Weights of a small transformer language model.
Size: 16 layers, width 512, 8 heads of 64, vocabulary 16384, 66.6M parameters.
Architecture: RMSNorm before each block, rotary positions.
MLP neurons of a small language model. Each row is named by its layer, matrix (gate and up: input weights; down: output weights) and neuron, and shows model dimensions 16-143. Each number is 200 + 20 x the weight over its row's rms, rounded and kept within 0 to 999. A neuron's up and down rows have the sign that makes its largest values positive.
After each neuron's rows, "fires on" lists the tokens most often at its 100 highest values on Wikipedia text that the model never trained on. A number after a token or word is its count.

L9.gate196,189,162,194,192,202,209,212,226,197,202,220,205,211,200,203,238,160,202,201,192,220,191,211,202,193,171,181,162,194,186,198,207,248,239,214,209,215,216,227,241,178,194,191,187,169,153,205,184,227,182,176,211,207,222,207,210,229,193,182,209,234,216,204,220,193,190,171,204,200,206,199,197,182,213,182,206,190,220,203,194,209,207,204,195,165,159,174,214,197,194,221,202,194,220,234,155,182,182,198,198,211,226,197,214,207,213,223,201,196,179,188,194,169,191,198,205,176,199,247,184,212,184,192,210,186,187,205,227
L9.up196,183,192,233,186,220,201,171,194,192,210,204,176,168,210,247,218,245,210,198,210,220,218,235,225,185,181,212,194,170,204,182,191,181,219,210,188,231,194,195,188,183,210,191,188,180,169,184,189,204,198,148,178,208,198,179,244,204,195,219,210,214,224,181,221,200,226,170,177,244,177,230,195,195,210,198,206,193,237,218,234,221,158,166,203,184,200,188,167,241,214,202,202,216,182,195,198,226,212,169,194,196,189,177,213,213,192,203,208,192,231,187,212,190,216,191,193,230,209,198,158,201,199,259,226,174,175,212,218
L9.down196,176,200,196,217,227,184,211,148,207,199,172,166,211,223,203,194,200,205,170,193,215,223,231,205,192,158,216,186,152,194,205,197,191,210,149,182,231,209,200,195,237,170,186,207,184,156,219,224,179,189,191,167,203,200,201,249,194,173,196,194,176,194,204,229,212,202,204,172,203,208,209,215,197,186,221,156,181,210,158,187,198,209,215,187,200,221,212,218,202,198,207,243,219,208,193,196,205,224,172,220,177,196,199,204,166,216,195,185,198,204,213,200,226,204,168,187,220,214,182,201,192,190,212,208,183,211,182,182
fires on: "\"" 34, " |" 19, " \"" 10, "'s" 5, " that" 5

L6.gate734,183,162,195,229,191,216,167,205,202,225,211,201,191,200,190,179,224,234,202,145,218,172,181,192,211,209,181,208,190,200,214,203,205,183,195,189,185,213,187,182,206,205,206,222,213,198,225,191,200,172,178,186,190,201,229,239,191,191,216,220,215,192,185,215,189,186,177,202,212,211,215,169,195,182,207,200,179,208,187,190,203,240,168,225,182,197,183,210,212,223,186,196,162,165,212,230,199,186,204,189,196,205,258,168,233,213,182,205,202,180,216,198,201,179,200,187,187,196,223,205,200,209,157,201,205,165,171,223
L6.up734,210,205,220,241,214,199,178,199,238,222,208,239,179,194,211,205,198,206,198,166,213,172,196,235,221,186,199,223,173,196,190,196,179,194,231,204,166,183,207,178,181,232,191,215,185,199,220,241,209,205,192,170,188,212,143,192,207,182,197,172,204,237,203,214,200,198,223,229,216,210,195,202,166,225,210,195,225,181,191,214,171,202,249,199,188,204,199,213,199,182,192,142,199,197,191,187,206,172,234,208,193,229,192,220,168,173,213,179,180,235,199,218,194,205,215,202,169,203,224,253,210,170,228,232,190,204,198,164
L6.down734,194,246,170,243,163,210,207,190,212,148,214,181,232,214,171,226,198,224,194,171,216,189,227,178,196,205,212,223,207,205,180,203,209,174,217,235,189,203,199,215,217,177,219,191,223,203,224,181,201,199,202,206,174,233,204,226,193,199,202,195,210,200,184,174,200,190,217,180,192,194,220,184,200,187,215,202,202,185,159,210,237,213,188,202,197,185,204,199,160,188,194,192,164,225,192,215,155,184,198,208,218,224,218,190,183,203,198,206,213,189,196,190,206,203,198,194,221,165,212,194,206,230,196,200,173,192,211,209
fires on: "," 16, " United" 14, "-" 11, " which" 11, " of" 7, "'s" 5

L13.gate609,205,185,190,203,201,242,191,223,222,172,159,199,184,189,194,216,177,186,137,221,201,212,171,219,181,238,190,196,209,177,196,210,216,216,208,170,181,195,192,257,206,218,192,179,215,205,187,196,226,169,204,216,200,200,230,173,182,224,224,177,227,191,172,220,209,180,234,186,177,219,180,200,202,194,168,175,182,188,223,199,229,207,216,190,189,212,173,196,216,204,196,206,188,226,183,174,195,187,165,219,200,189,202,186,192,198,203,222,194,165,176,188,210,178,162,177,203,221,189,197,185,241,204,163,225,181,193,173
L13.up609,200,195,226,192,218,234,191,187,240,215,221,211,173,221,204,221,190,200,192,194,230,219,184,204,196,182,178,224,206,209,208,215,233,230,179,185,212,210,204,196,187,191,226,191,195,169,196,250,224,178,200,189,196,227,195,227,212,162,196,209,193,195,182,219,227,214,222,173,181,203,209,174,194,177,184,227,205,226,212,202,206,220,227,201,175,196,173,220,151,177,204,183,208,218,202,187,202,233,222,222,243,213,187,244,193,218,184,207,194,193,203,188,215,196,201,193,194,215,172,216,204,198,172,216,208,194,194,218
L13.down609,190,183,232,195,188,221,204,199,196,234,189,198,185,195,183,239,209,250,205,222,218,178,210,216,209,211,183,217,240,204,173,200,185,215,161,205,199,190,203,212,186,182,230,211,191,227,184,211,204,201,190,226,213,208,210,183,200,225,191,205,185,182,215,188,207,213,193,215,211,180,207,206,200,196,167,192,219,207,199,210,195,213,201,208,196,189,219,224,186,152,178,197,207,173,216,192,222,200,223,210,232,189,180,199,195,182,202,189,222,201,216,193,216,211,191,162,194,182,196,219,224,190,153,217,185,227,209,184
fires on: " |" 30, " of" 10, "-" 10, " until" 9, " by" 6, " –" 5

L6.gate1111,183,216,209,199,194,208,180,191,188,232,235,167,191,177,214,186,167,198,165,211,171,253,193,175,201,201,203,182,184,190,186,203,191,198,204,164,235,184,212,182,191,216,191,195,206,201,206,208,235,223,214,183,191,247,194,198,173,203,225,166,170,175,217,192,196,180,178,219,227,196,171,199,218,193,207,216,170,222,215,229,261,242,171,237,192,212,158,190,204,207,223,176,198,192,189,201,197,212,157,218,195,181,196,181,256,160,229,211,184,208,200,206,199,195,160,187,210,219,204,194,236,214,177,210,179,207,188,184
L6.up1111,219,227,207,204,195,228,215,189,193,195,201,215,194,177,202,187,198,150,225,207,221,219,200,184,183,177,209,183,231,191,247,186,228,211,195,189,184,188,218,157,231,236,192,184,226,195,162,202,245,157,219,221,210,196,211,227,179,201,199,215,202,189,194,217,175,195,213,220,227,226,212,198,222,162,201,159,217,228,201,202,188,171,171,214,211,200,188,136,184,186,185,172,213,196,203,193,195,197,171,174,217,173,216,215,172,161,222,177,204,158,216,201,209,219,186,187,195,243,177,209,191,198,206,199,188,204,167,204
L6.down1111,175,180,213,196,232,190,179,197,209,190,180,216,180,224,194,167,201,181,211,216,247,171,194,194,176,197,188,198,222,211,200,222,184,219,211,217,214,223,168,202,209,214,200,217,186,183,198,171,225,164,196,186,208,196,179,227,215,187,153,216,180,220,174,181,189,229,187,210,209,194,196,189,170,202,185,189,213,229,211,158,236,143,186,192,206,213,225,194,205,198,187,220,192,169,197,196,223,176,194,224,221,178,184,208,158,249,225,194,210,175,193,215,202,227,178,173,203,205,186,220,189,168,211,166,219,193,208,225
fires on: " of" 30, "." 23, " |" 16, ";" 7, " and" 6

L10.gate186,195,206,196,193,214,199,187,197,254,219,184,172,179,191,168,170,172,180,190,201,207,223,175,202,175,202,234,188,214,254,186,199,188,199,207,223,164,194,198,240,171,217,170,174,187,177,225,214,217,224,174,231,179,210,215,220,200,228,167,177,225,195,197,200,200,172,190,201,208,190,211,169,196,179,165,184,195,183,197,213,233,171,199,176,249,194,200,191,213,184,210,192,209,179,179,192,184,201,187,206,161,183,229,192,179,201,219,208,159,236,198,199,221,230,181,222,195,238,219,222,222,158,218,186,179,197,204,210
L10.up186,196,213,194,197,227,238,206,201,191,226,164,209,239,209,203,161,203,198,239,192,185,209,194,198,172,230,212,206,188,204,232,203,203,204,208,189,226,196,175,189,173,233,241,183,243,178,187,196,192,214,199,201,184,164,192,183,193,180,167,181,210,181,192,200,167,217,177,229,192,232,210,193,185,183,178,230,176,187,206,191,214,219,216,197,176,225,173,215,209,180,223,195,190,163,223,206,229,151,209,209,197,231,212,173,188,179,248,203,178,190,205,191,178,193,199,213,171,206,203,206,196,227,150,193,210,179,207,205
L10.down186,197,182,206,219,187,192,202,184,211,196,204,213,187,208,215,193,211,193,211,206,183,184,201,172,239,194,174,209,205,177,210,203,176,195,209,198,186,190,229,209,247,187,217,227,178,203,210,187,173,175,198,244,215,225,185,227,193,212,202,187,197,166,228,212,208,214,196,192,201,214,200,180,200,192,209,198,180,190,224,210,197,197,215,189,179,205,214,243,210,215,187,199,196,190,196,207,219,204,188,196,194,211,203,157,175,216,227,231,198,172,176,172,191,180,182,223,208,192,168,188,197,156,210,199,192,196,197,232
fires on: " of" 23, " at" 14, " in" 10, " term" 7, " using" 6, " about" 4

L6.gate137,221,182,197,213,191,247,230,211,222,231,170,181,220,168,226,209,198,186,201,202,215,188,223,196,182,238,229,222,186,221,207,224,199,231,206,191,187,246,221,206,210,216,197,185,217,150,199,169,221,219,229,236,193,216,189,207,160,187,183,214,197,238,186,194,206,184,187,184,205,223,190,216,165,192,218,172,194,200,213,184,187,189,203,197,182,193,179,211,226,203,194,203,222,221,216,235,177,159,202,205,201,190,223,195,184,209,268,214,242,231,185,189,203,188,198,189,178,213,218,207,200,176,191,187,178,168,235,204
L6.up137,203,229,131,201,190,188,192,203,190,239,235,138,221,184,229,199,219,193,197,185,197,207,218,175,221,200,248,200,223,213,164,217,200,224,170,204,189,211,189,222,196,173,193,189,204,187,190,217,264,220,221,176,173,211,189,221,205,192,215,215,204,178,235,218,211,168,197,177,224,216,199,194,184,194,201,169,211,181,189,179,183,153,190,221,205,187,195,205,201,207,211,252,208,198,227,196,177,245,191,234,196,212,196,190,190,186,211,216,170,202,206,186,206,194,193,195,182,221,188,170,200,217,185,204,183,198,182,218
L6.down137,202,183,181,187,207,202,198,181,213,239,209,183,212,208,203,181,199,204,196,223,205,196,218,193,225,182,241,211,163,172,203,198,184,185,198,206,222,196,175,201,206,204,164,195,205,238,183,209,198,179,226,166,182,185,206,205,223,205,197,217,193,191,166,166,199,165,204,180,220,211,239,183,202,194,207,182,197,182,181,204,199,173,178,227,188,205,196,195,172,173,178,196,225,215,182,206,199,171,170,203,186,184,202,168,200,215,229,206,194,167,217,233,206,193,207,201,245,190,216,179,168,202,181,222,213,185,217,201
fires on: " to" 36, " of" 11, " than" 10, " as" 8, " by" 8, " following" 6

L4.gate188,206,217,184,187,219,170,220,188,176,214,206,196,219,207,186,208,216,176,196,201,219,206,236,222,221,158,185,195,198,224,197,191,162,171,215,199,198,182,202,221,188,183,191,176,178,196,176,215,211,199,193,241,160,230,201,223,229,223,220,183,154,221,199,213,225,210,203,231,206,202,195,197,170,188,221,189,219,160,191,181,221,207,192,189,170,209,183,212,163,199,163,201,173,193,211,209,197,179,244,209,232,162,181,215,174,225,206,177,212,216,174,171,216,185,204,208,234,185,184,255,243,188,230,241,208,238,227,194
L4.up188,223,213,184,203,204,170,184,216,224,198,230,180,177,208,222,186,176,204,190,208,226,193,214,210,201,187,202,197,206,226,236,217,176,216,174,213,212,212,208,212,190,196,197,199,188,195,227,229,217,188,168,172,159,187,218,198,181,193,238,190,208,224,202,213,197,194,197,230,198,238,222,207,199,196,191,174,145,240,172,183,207,191,198,213,248,213,219,191,192,212,219,194,189,191,231,207,165,215,205,189,215,182,180,184,204,158,191,194,228,226,249,191,211,219,228,203,208,193,199,185,186,168,219,183,192,182,208,219
L4.down188,227,198,167,191,214,230,203,195,161,181,194,209,216,194,159,222,177,205,220,233,169,195,213,177,215,206,219,207,186,153,169,191,190,189,184,223,200,195,209,162,204,205,187,186,222,206,223,221,207,231,216,218,197,199,193,159,217,223,189,207,205,194,151,177,215,240,183,207,151,183,178,211,175,226,229,230,214,181,238,236,218,200,178,196,207,182,192,173,190,221,184,205,239,180,201,203,217,206,186,199,209,219,188,180,236,186,178,180,188,207,236,208,209,198,207,221,208,199,190,220,211,210,214,160,185,209,228,189
fires on: "s" 75, " of" 9, "ves" 4

L9.gate127,223,166,191,229,195,231,204,186,212,203,188,205,189,200,206,213,196,180,204,195,207,233,189,177,204,174,175,212,229,240,228,239,204,194,199,197,167,216,229,172,207,208,206,180,189,188,168,196,236,236,222,199,210,217,189,186,190,232,193,209,182,189,189,211,194,232,178,207,217,207,247,197,206,200,205,228,189,213,181,216,208,210,168,184,214,187,209,215,230,224,223,212,218,205,229,195,212,246,190,228,182,191,197,233,215,162,181,197,186,221,216,169,180,175,208,215,209,189,186,226,224,200,185,182,191,205,188,191
L9.up127,226,167,170,203,232,171,215,225,184,237,161,219,171,220,190,234,178,151,215,204,227,217,228,203,195,219,197,194,215,192,187,187,194,221,188,167,197,223,209,197,225,221,189,209,211,207,223,203,205,205,238,194,221,199,200,210,193,226,187,226,198,176,199,200,232,225,164,222,184,185,151,211,191,218,210,214,146,195,215,188,206,232,167,171,250,185,189,223,195,252,185,183,208,176,193,200,201,220,193,221,185,188,219,159,212,210,200,193,185,173,179,200,158,202,242,151,192,181,180,202,203,210,180,208,190,170,189,204
L9.down127,221,192,216,228,181,201,193,159,212,208,190,193,196,200,183,174,219,205,181,202,220,200,198,204,216,186,181,199,190,206,197,194,206,217,219,206,173,212,189,186,170,200,154,197,221,199,217,193,204,203,203,211,143,204,170,204,162,203,177,179,188,221,197,201,218,200,219,204,194,200,232,222,192,203,222,204,213,192,228,131,168,184,204,208,208,205,240,231,196,169,155,197,198,208,214,203,178,214,214,199,173,213,207,169,228,205,223,250,187,214,172,226,207,202,174,193,174,197,187,176,206,207,205,248,165,202,203,182
fires on: " by" 19, ":" 14, " is" 10, " late" 8, "." 7, " Most" 5

L10.gate1014,197,212,178,189,175,198,199,197,186,195,221,202,216,210,188,182,193,211,167,196,212,206,182,223,205,192,198,209,260,202,190,211,185,205,174,191,206,200,171,203,221,204,211,165,181,184,171,219,213,185,214,181,198,192,219,231,204,201,229,219,202,167,219,190,198,144,180,227,224,198,203,197,228,214,184,249,203,233,209,185,207,236,199,214,178,189,228,139,250,229,182,187,217,185,198,185,183,204,176,220,203,194,214,195,224,214,201,204,192,182,210,180,196,218,207,219,188,200,208,196,198,172,171,153,179,212,189,200
L10.up1014,247,188,234,210,217,189,199,199,200,191,215,198,198,219,162,191,195,239,181,183,238,241,191,183,234,169,186,235,237,174,203,193,204,190,185,189,204,210,200,199,172,197,208,205,191,178,166,184,178,186,220,191,181,191,176,250,177,227,186,184,182,206,232,186,228,214,168,200,192,210,218,182,220,214,191,227,203,215,240,207,247,224,231,197,160,176,239,202,213,211,210,191,213,164,203,200,208,189,230,218,204,211,191,207,193,204,182,185,198,209,236,196,212,210,221,194,227,221,200,210,200,172,173,182,205,231,192,183
L10.down1014,204,170,198,186,211,211,187,200,236,212,177,244,242,225,205,201,211,198,239,207,216,193,184,209,190,176,222,209,174,197,200,163,190,209,223,201,184,193,215,199,187,161,202,197,184,180,193,185,213,191,196,163,221,201,196,186,185,188,207,188,214,238,194,202,221,209,200,186,169,196,225,204,183,185,183,189,188,191,190,221,205,161,215,193,193,206,191,218,167,183,203,203,212,223,206,221,199,180,203,177,204,172,190,186,199,177,185,188,215,201,179,216,210,199,205,227,227,193,182,205,176,206,210,214,163,210,199,215
fires on: " of" 44, " |" 8, "'s" 6, "'" 5, "r" 4

L10.gate791,217,193,221,214,205,199,220,190,176,172,185,189,192,200,202,193,210,204,188,211,195,215,188,187,190,186,169,205,213,179,206,195,215,235,216,195,164,203,216,193,198,190,193,210,206,176,209,230,209,173,181,197,189,187,201,177,214,187,202,189,191,170,203,183,185,210,211,212,187,194,240,205,210,210,176,210,166,222,196,227,238,162,163,226,245,188,214,179,191,199,213,207,176,144,176,184,195,157,204,209,172,217,212,190,255,192,190,204,157,201,201,188,163,215,203,195,210,203,211,176,230,226,175,198,197,202,184,198
L10.up791,222,217,220,187,202,210,199,176,162,192,184,209,195,210,214,189,251,194,199,190,219,210,181,204,189,185,216,216,209,147,187,234,192,245,216,174,208,185,219,164,190,191,199,216,204,202,174,216,198,211,152,214,181,172,165,185,189,166,201,230,164,166,202,224,184,215,219,213,172,189,231,225,202,216,184,219,201,200,200,218,215,180,200,207,194,187,249,163,205,164,203,209,201,178,216,186,221,194,175,199,195,212,228,179,219,193,172,208,200,197,191,195,181,188,195,188,179,208,184,178,203,231,191,214,233,181,194,149
L10.down791,207,238,181,176,188,191,239,168,217,220,185,204,164,192,196,180,159,212,217,195,229,184,196,220,222,202,231,196,195,203,201,189,196,200,180,178,181,210,191,184,175,208,210,175,193,189,204,187,200,199,199,212,192,194,198,199,163,214,220,183,200,184,211,208,206,185,221,218,197,208,201,184,196,218,220,205,224,177,199,184,197,202,248,182,152,213,204,191,215,217,161,185,206,216,187,205,187,236,188,205,200,199,189,180,144,208,196,178,192,191,179,220,217,165,184,188,202,206,172,203,174,178,237,194,194,159,179,206
fires on: " of" 12, " in" 11, " left" 8, " into" 8, " to" 6, " down" 6

L9.gate1086,181,182,180,179,180,200,202,215,217,178,166,216,235,166,200,172,218,200,187,196,175,212,199,202,238,225,173,186,201,185,221,196,163,159,218,172,169,222,153,194,210,208,174,209,207,210,208,209,233,182,183,226,186,201,233,226,176,194,214,218,170,187,207,200,203,173,184,191,178,190,175,171,204,183,195,216,173,154,201,202,233,228,208,219,167,204,216,224,195,179,202,196,184,175,160,186,210,213,203,221,206,178,207,212,189,252,181,204,174,185,192,200,211,193,170,169,182,214,205,199,193,207,165,209,174,190,161,234
L9.up1086,212,187,184,200,152,202,233,183,176,195,199,195,195,167,207,182,196,207,199,172,177,212,224,209,221,224,222,205,180,214,168,192,185,188,206,178,190,180,178,231,180,206,165,209,175,205,178,200,199,201,187,196,216,190,213,221,156,210,221,196,205,180,205,192,205,209,233,211,199,208,237,159,190,189,197,215,183,190,192,192,202,180,248,220,175,186,185,175,165,172,232,208,146,194,195,185,218,191,226,187,224,222,169,202,148,220,168,200,187,200,201,189,199,190,178,190,196,215,186,211,205,148,209,227,203,204,220,220
L9.down1086,213,185,193,173,214,202,174,208,199,177,196,206,198,238,221,212,218,214,193,247,252,183,209,225,202,220,207,183,181,211,196,189,173,166,190,200,184,213,193,211,195,189,168,201,183,227,199,229,177,233,191,203,215,199,180,216,193,218,205,182,210,198,186,184,207,214,223,208,199,205,221,215,183,196,176,204,233,207,194,174,183,239,233,181,227,193,167,176,149,194,255,204,180,183,219,217,187,205,197,188,188,215,188,182,191,189,206,194,192,200,209,214,223,236,214,204,194,223,212,192,219,207,178,201,196,176,239,229
fires on: " of" 54, " from" 6, " –" 6, "," 5, "John" 5, "ic" 4

L10.gate213,208,193,216,188,198,181,201,224,187,168,216,191,218,193,251,216,182,176,193,220,176,210,210,219,202,205,203,217,210,192,201,225,188,184,156,172,211,238,189,208,189,202,191,209,184,213,213,182,198,178,226,178,176,179,221,187,171,194,184,201,221,189,166,215,176,165,216,218,188,198,217,161,204,190,200,210,191,213,206,187,193,163,192,204,222,184,195,182,210,176,202,187,222,186,184,184,224,211,196,180,182,215,183,211,170,188,184,184,193,170,205,178,198,182,224,162,225,252,178,200,203,231,198,198,218,174,132,249
L10.up213,208,217,173,165,162,186,214,171,196,191,204,192,224,200,228,156,191,185,213,215,210,231,186,215,206,216,183,202,176,216,197,182,162,155,169,218,206,211,217,209,220,208,186,198,244,188,207,248,234,212,231,190,158,205,150,223,168,204,188,187,189,217,210,173,213,183,209,163,240,226,202,193,222,232,168,208,176,190,189,210,214,228,224,208,190,200,219,203,183,186,217,166,203,189,194,169,209,233,182,255,178,200,177,211,192,218,203,182,206,201,195,201,207,192,184,175,204,223,210,227,205,181,205,215,223,227,192,198
L10.down213,148,198,191,211,231,214,190,200,187,177,214,195,173,168,181,224,202,183,222,206,200,185,170,216,194,224,210,171,234,210,190,179,188,212,170,233,184,191,194,189,198,194,201,183,233,167,207,204,194,224,198,200,208,184,206,221,164,195,187,193,210,191,214,224,206,199,213,167,221,234,200,243,225,210,214,191,198,203,224,222,225,226,226,170,225,218,190,193,205,198,199,213,210,202,228,221,179,190,222,204,189,205,182,214,197,179,196,152,242,202,223,184,196,228,192,221,192,220,203,215,212,205,211,216,188,187,187,186
fires on: " |" 25, "ell" 17, " of" 11, "ort" 5, "let" 5

L9.gate897,168,191,220,215,176,184,211,218,202,225,222,179,186,180,209,201,205,189,205,211,206,203,208,183,162,221,170,189,206,236,208,139,188,197,228,173,218,233,174,165,211,166,181,190,215,204,162,200,209,174,221,221,198,220,219,203,232,228,194,201,202,188,186,218,205,189,147,198,217,213,196,187,195,194,220,189,216,196,196,206,197,175,166,191,200,188,150,197,199,250,163,197,202,227,196,164,230,203,203,231,203,175,179,200,219,232,226,210,179,188,183,179,189,221,175,229,229,196,213,181,223,176,215,204,165,213,184,189
L9.up897,208,196,202,186,195,204,184,205,182,175,208,153,159,174,203,202,191,233,211,190,184,199,205,191,188,168,194,186,216,194,163,164,251,218,217,224,212,203,218,202,212,190,221,177,187,169,209,201,198,156,154,166,185,174,220,206,184,227,210,175,215,197,175,194,231,208,215,194,238,169,184,198,193,211,236,176,195,209,206,201,175,212,192,182,212,199,186,169,223,197,190,180,212,195,198,192,224,205,167,219,158,196,167,199,179,185,172,228,210,223,191,197,191,209,173,190,198,202,189,171,193,205,227,195,166,209,167,163
L9.down897,204,206,206,228,211,181,176,143,180,178,212,208,248,206,220,158,191,188,190,195,196,170,193,232,206,193,210,190,211,215,210,198,204,189,181,202,196,220,212,178,172,182,194,222,197,193,198,165,171,184,206,186,218,208,168,182,164,195,204,221,227,228,188,243,249,176,203,194,212,202,168,207,187,248,199,173,174,226,199,187,214,209,254,187,205,216,250,193,224,225,251,223,221,174,230,173,211,185,197,251,172,206,230,205,186,227,210,204,171,217,198,190,200,216,202,162,220,193,176,193,196,202,211,215,200,199,213,199
fires on: "\"" 34, " \"" 19, " song" 10, "'" 4

L9.gate864,176,177,198,192,201,194,218,232,219,180,188,206,220,236,181,204,226,219,194,220,194,204,202,200,222,187,187,183,242,212,215,207,195,238,172,174,192,179,191,199,192,179,199,168,182,190,229,199,207,190,176,187,220,193,169,231,224,188,222,210,210,159,230,230,206,181,180,224,193,207,219,181,159,213,153,222,192,225,202,176,213,228,207,166,223,209,220,207,203,188,218,216,179,215,154,191,211,179,176,176,200,223,215,201,221,188,185,221,170,185,185,202,195,196,218,192,227,182,189,204,206,224,180,192,198,188,197,230
L9.up864,200,213,194,200,183,186,207,215,192,192,198,178,234,179,187,186,224,232,225,229,180,224,196,194,225,197,195,232,211,213,188,169,221,212,205,178,245,212,208,210,187,191,185,182,188,212,206,209,184,163,179,157,198,208,225,207,210,200,198,188,194,172,173,193,201,256,211,175,200,165,235,181,218,180,205,214,193,191,212,207,217,188,180,205,215,193,236,168,203,176,203,174,210,211,220,195,225,203,224,213,193,235,220,198,187,212,178,227,206,206,207,202,207,237,184,222,216,213,229,202,216,212,205,234,190,210,205,213
L9.down864,205,202,194,185,196,202,219,202,184,211,168,205,222,209,163,195,217,190,204,205,217,208,203,196,204,190,158,190,226,166,230,204,176,161,225,196,196,196,195,249,193,209,202,164,180,183,206,193,219,201,235,204,199,196,243,244,204,210,196,180,218,191,227,201,175,200,229,217,158,172,195,221,183,207,189,233,183,203,169,226,191,210,194,208,199,191,223,211,210,180,217,181,195,227,198,172,188,216,188,209,201,217,196,232,213,199,209,197,190,195,189,209,191,206,221,230,184,201,195,224,240,210,192,213,221,213,231,174
fires on: " of" 35, " |" 21, "," 21, " (" 8

L9.gate787,214,193,214,193,184,215,199,177,201,207,214,205,226,185,175,211,202,170,179,224,220,202,191,198,207,196,169,207,243,203,234,205,190,202,208,200,212,231,152,226,216,201,170,203,181,193,187,185,191,212,189,206,242,178,188,204,188,192,184,201,241,233,168,247,185,149,183,227,160,186,178,229,189,191,202,221,188,203,194,189,195,221,211,181,198,221,178,215,242,191,239,194,211,207,195,208,195,180,175,205,235,188,201,181,219,209,205,178,174,183,216,233,175,156,244,181,219,205,181,222,191,199,191,196,231,150,197,217
L9.up787,193,196,204,203,226,181,173,163,234,236,185,225,206,203,191,168,221,190,209,229,200,211,205,190,187,176,156,190,223,194,173,232,212,182,167,153,151,232,222,208,220,222,186,172,194,163,196,191,216,212,209,172,199,222,169,194,181,211,221,231,188,219,208,178,173,202,224,205,180,178,203,188,210,181,177,213,201,177,196,241,196,186,186,208,206,204,218,202,236,223,192,208,167,208,215,186,205,243,168,178,241,196,197,202,224,234,195,171,196,189,205,209,233,203,196,198,208,210,191,194,206,198,219,216,231,194,218,168
L9.down787,183,176,190,199,218,209,198,208,193,229,155,220,199,212,202,190,195,214,208,175,230,230,210,222,227,193,206,197,168,183,190,218,194,169,171,161,178,213,196,176,215,207,192,220,207,222,174,202,219,197,207,201,217,204,190,185,185,210,194,197,191,218,197,180,210,218,195,157,207,214,162,225,168,189,189,198,200,222,202,223,233,179,208,171,209,205,214,252,183,191,188,187,192,166,229,223,163,187,233,210,236,197,173,221,256,205,194,175,217,204,228,232,213,196,187,201,231,208,206,160,184,244,188,192,200,197,187,175
fires on: " |" 39, " 1" 10, " of" 6, "|" 5, "i" 4, "." 4

L9.gate320,198,181,179,182,195,218,181,191,202,187,186,163,205,211,171,146,196,197,171,202,182,210,178,230,192,185,206,209,203,195,231,210,232,211,186,149,176,183,195,204,215,188,207,214,203,171,183,185,210,189,217,199,173,202,218,244,193,184,230,197,200,183,198,221,184,170,218,183,176,206,212,184,209,180,165,190,172,255,217,216,237,173,199,220,219,228,161,200,201,195,196,186,140,198,215,214,203,209,198,202,216,207,222,183,210,188,236,234,175,198,203,180,226,171,186,205,195,213,217,187,219,243,192,200,199,201,148,216
L9.up320,191,195,197,209,202,204,194,214,228,225,232,239,194,230,213,235,193,199,219,178,204,202,219,228,192,238,190,209,180,218,171,240,199,207,209,199,198,180,221,198,207,198,196,170,195,168,193,208,229,194,233,189,172,192,202,198,232,184,228,214,156,194,176,194,178,204,160,196,204,160,202,240,205,207,208,187,183,225,191,181,193,177,165,181,226,189,231,197,211,185,187,208,223,186,214,217,157,209,174,194,196,197,225,203,237,178,211,181,201,198,194,233,164,193,173,195,171,211,209,207,190,160,219,148,173,201,190,194
L9.down320,193,218,209,213,191,190,213,182,224,176,192,204,206,205,148,201,183,221,196,206,210,177,158,225,188,216,160,220,180,131,226,237,177,192,184,191,216,171,212,201,191,193,186,162,176,163,191,217,203,205,201,154,175,162,171,222,187,185,228,212,188,190,183,181,195,165,167,168,168,171,193,166,190,186,175,207,204,218,202,189,227,195,198,147,213,190,218,168,181,197,235,182,172,184,226,166,184,192,192,190,204,193,210,199,227,205,174,186,197,214,196,155,163,210,168,190,181,210,223,186,214,210,187,179,195,187,191,187
fires on: " of" 31, " and" 12, "y" 8, "l" 7, "s" 5, " –" 4

L9.gate1022,226,199,191,185,183,239,209,199,194,164,166,203,192,179,208,199,227,178,182,248,216,194,183,199,164,191,209,211,190,219,198,233,191,195,175,255,191,204,188,197,202,225,199,184,230,191,216,203,212,229,213,233,209,206,201,173,175,202,215,193,220,228,215,211,211,220,191,220,192,232,233,200,176,214,165,219,219,191,212,205,170,200,192,187,179,226,192,223,211,207,208,201,237,227,181,234,206,205,216,198,202,243,256,204,177,221,219,217,193,180,213,214,225,210,232,198,187,239,169,219,197,181,206,202,224,218,188,206
L9.up1022,224,200,169,195,238,220,200,184,185,197,176,238,168,232,203,207,176,198,203,169,221,205,182,193,197,194,206,160,224,213,197,231,225,220,228,197,189,194,193,162,214,217,192,206,194,157,202,214,213,205,157,198,185,215,172,221,169,160,165,180,172,185,193,205,177,206,193,179,228,202,207,192,191,203,173,211,195,200,203,197,209,166,205,172,206,197,195,217,231,214,171,229,220,174,229,230,227,224,192,209,224,178,187,211,220,230,213,212,190,187,199,234,193,218,230,196,193,208,210,179,242,198,169,229,196,190,198,217
L9.down1022,203,208,223,142,204,213,232,230,204,209,206,234,206,201,205,206,169,214,214,173,187,200,215,176,172,228,189,190,199,229,192,222,195,184,191,195,234,169,192,191,200,206,206,204,225,270,189,202,221,197,231,199,210,168,194,160,224,205,225,182,211,186,205,193,215,203,186,239,199,207,203,227,174,203,204,193,208,228,175,195,191,191,174,210,214,193,168,188,202,206,169,176,225,200,173,187,192,193,219,172,204,203,199,195,184,214,195,220,225,190,186,220,203,187,199,185,220,239,194,215,193,214,195,157,167,188,186,145
fires on: " by" 27, " from" 20, " of" 17, " at" 17, ":" 8